Weights of a small transformer language model: 8 heads of 64, a variant of Muon for these matrices.
MLP neurons of a small language model. Each row is named by its layer, matrix (up: input weights; down: output weights) and neuron, and shows model dimensions 48-175. Each number is 500 + 50 x the weight over its row's rms, rounded and kept within 0 to 999. Numbers have three digits each.
After each neuron's rows, "fires before" lists the tokens most often just after its 100 highest values on Wikipedia text that the model never trained on.

L12.up530:552493396477456559503435445526427453567410420405499444442481450584510586511499540575485512451502532467495520463573538529501538549518532486500499460584486470368590461550465601512452469442503530486487535533499441510499495412440612438465522399547507538560529466557532522432517546543563413433519529434449493414440415514488542517535515563491482501551523481513413499556471415420550497514485
L12.down530:473475476529488497508605497496491506489519527525450454468530475528494546532514423445568499478510465516523562525561523447524480530489548530573465514414539485503496594558580488419517474509538440587522595463478472582491480509448456543411365442494562529439460490476475485528469508559468515512496496510491517501527535508491447472488440478493539477373411504451543557509464589513563439441544
fires before: "6", "5", "4", "8", "ist", "7"

L11.up143:577512430540466629513501482499493443519362424514477483446497535577504559522499501457481460399491540548591473511471528516557425475496450443575507526480478462501529595505532425450419558507528447562473515477471591522490516503479531364574566516510479542428495510462457440357516510474504537369414531474521495415557520450577462535482480553514553448492508502478532485524530570471531446528442
L11.down143:456571489477503473591606506473531467538458518557444562439530527447589542627509483486509487529450577449517529493524507474550487478424576537551549506413478523508492517522526485480524486461572535467504499580490581529496507533548484521382480425401500406514469523493417543531546465478414472471439480509531505481427550517444550493441521461491512380556503511478536617495502542576412471512486
fires before: "4", "3", "2", "5", "1", "0"

L5.up848:441536562540466442468514534489546547498560461556392507349529466507501537499511501494457458500476512454506543464427472557476482485523428406452421507421607421504504555490455611579480538523518453480610430514469451499323456472567536464612573457470538487507498540545449535477531518456487559499496508553442530366501498493583526537436453497501523444548470537491481476499506457504530609486509
L5.down848:546639464453476469473429526447555565486506599505541568583460497529562412504487495449517421504443439551534468392494468561529500480461485452488552432544516488599480565495427521531529515383376536508483511482493542498414440568453607413562576500466476391489479566509553520519507509474551482512565589501556493525447448477550532507469477520517550548466530552495469519429401508466439431457392
fires before: "\n", ":", "===", "R", "=="

L8.up914:646523507512497519538484566466583501583456527480520502569488544556439582491482512518495527510464428488340456489497412486599477587600535507484507500487571432524476433513595522464478443530433506492532473475467469512544525499491552477533492535467584454620484542498591523653464438448472495602465488504566449499501615441491560587461536498453517510393525444521564522459501569418469458502496
L8.down914:468432560529509537543511451539497518566514533606522497533576537582508492408605463468516559555508542475532499449434425525525530498417394529579489445458434588458420408546335522576429535550463444548426559497518545519430542463526490505428503532580464474478464535560537545526522501490543516484497509457522526416567555445454382509363518552556404503513428487461438509569448490533567567532531
fires before: "ed", "es", "ing", "e"

L7.up379:593586515454514456525483536492476446499490476533477559509516488521519529490470517543472496468531596570429488550529496532534480437520479571530453588463426592487493488507415451445544502547533552558428534398503552485374462490538595528455537477532459467449473532555455503523545540503505482429530457539479486500471482495482455580501458517560493447414487512484512622507537466453529470541435
L7.down379:512592504377579579552457475453492516473427558571567435426472621474549524477447502543466470533532558554496449467457535533448540517493602466485467427475506505563430472469565537504524594397554545498511498485479506529576434580557497420486481505466512489548484514554458433465454487494406491545571459451503443532444438430567570484433543503513512480430517559477505508526469496494544510512500
fires before: " |", "9", "1", ":", "\n", "2"

L3.up467:570495494488487447560501593439522620509480458530404476420468464459500539521462512472468474532459515504532518507493569544476485510514510478434469487470519447538486504517535595549541512503477424487599395536486449543419501500520489477568550463489505460645530548558492470409492415517532466418518484598475591470553464548452504436495474415557457533459552538493534453501467407530487615504520
L3.down467:541590545537547465554532547373526603567517438537394555428524487488519480512470521528462421650528428485475553504488484546470469455448472407435577462495514458527457520479467546526462537486465441479528464528527497559403465452524544486601550460517527467541493540565418517462496422502519473473557493527435527432525494483513478435447428436539477509504563481438512555450480439565473523488469
fires before: "==", "===", "In", "The", "===="

L8.up160:584513460496549436570550402422554474524484475517424428559514472413474531545498511528475468499473540518504522583528522396371523511506537504477445542494495458526501500447505548497456510474348495477542485463522557510497462463463448464520603467450565519531489512532438494451514473550527471495468530576516555537524494550600553529574460469533514530455507546490489460512426480549503509446393
L8.down160:503504512440490439605548522499506568585458488506426553480539464476534477430450578496508483537467520566472597470528547505432563516472503420501520510577493429538438470454505510546402421473464501510533471473534512520376479436480590488480643481480516537499472479510426562488492434489562457492523540517477551560553510533560455396438561473535518549471523508485378468419472506548467506493466
fires before: "\n", "===", "=="

L7.up606:597482485518516577466532425529550528431490440509448526505481465493475470419447542536512518499473463554638508476504505502511442472533471510465412485610445424521541525518520451483580466458476577509510527518488524474627573478611504513503517377506466474508440497509520573510494471441522572529428635456481545573512460484585480504432456538536405494442524548445448467496430533510550532505526
L7.down606:493466409502546361517551524474492591446537545649472605390404548568394445534496484466394465594498543538482415548579430514449497498570484517553529475491455486495458530466528430451600639524518474534563513468498504525531463529438462562489453582561480520452505479471455547519490515531459469507574446502474489436471535515494485523493517506528393377469499486464506456476419582511498500540482
fires before: "0", "6", "1", "8"

L11.up350:517490476543583455525546480477547526460599438465573576422518480529458524448505547496406504546456547616607485570443444498533475437511536507459517508406543479551607529575483483535440479484580513507510494475546435400520496527577468513520508516452435480518483505569505490467599484510548500473456476496494514477507491505511452526497525538446462442446359517541519497360468532507520544534347
L11.down350:516464499494476489541610554493472545460512447538489491396528431390543487555545394522479367578427569480585493531521520502440473371453532522424564540452410514474529505598520498513432344493520493591509542460529492487495541531512428478508478471565484521409419559594489475575553517422501619565571484447455561588473526468486571519522483515505515455506486444540495536534536538513426479440474
fires before: "2", "1", "3", "5"

L5.up76:557510507545414484545553590421536620568459510571497487492572461439424439367456501452508438521505505454486487440523479582484476480437410428488532477485478493540486479523519537517469555506494455533540469473447505644378545484531498453571545519530516410504451542597489506421427485476553404446512445535390520473478430551534480528400477487538545548557571510428503490479474449540427530512559
L5.down76:379475589511609514452499474550617490447540426564461487519464502556564512561490528490491525497447337526519525509462489445480494502517545579480557496517499487553487482436479476498514529513506483500436471543541435412461550533484557589469483489467471475583473564474388511508537540641460476485502520515514422467555587500409486491509447417544502413461422490556472511496415585504474461540491
fires before: "\n", "===", "==", " ", " the"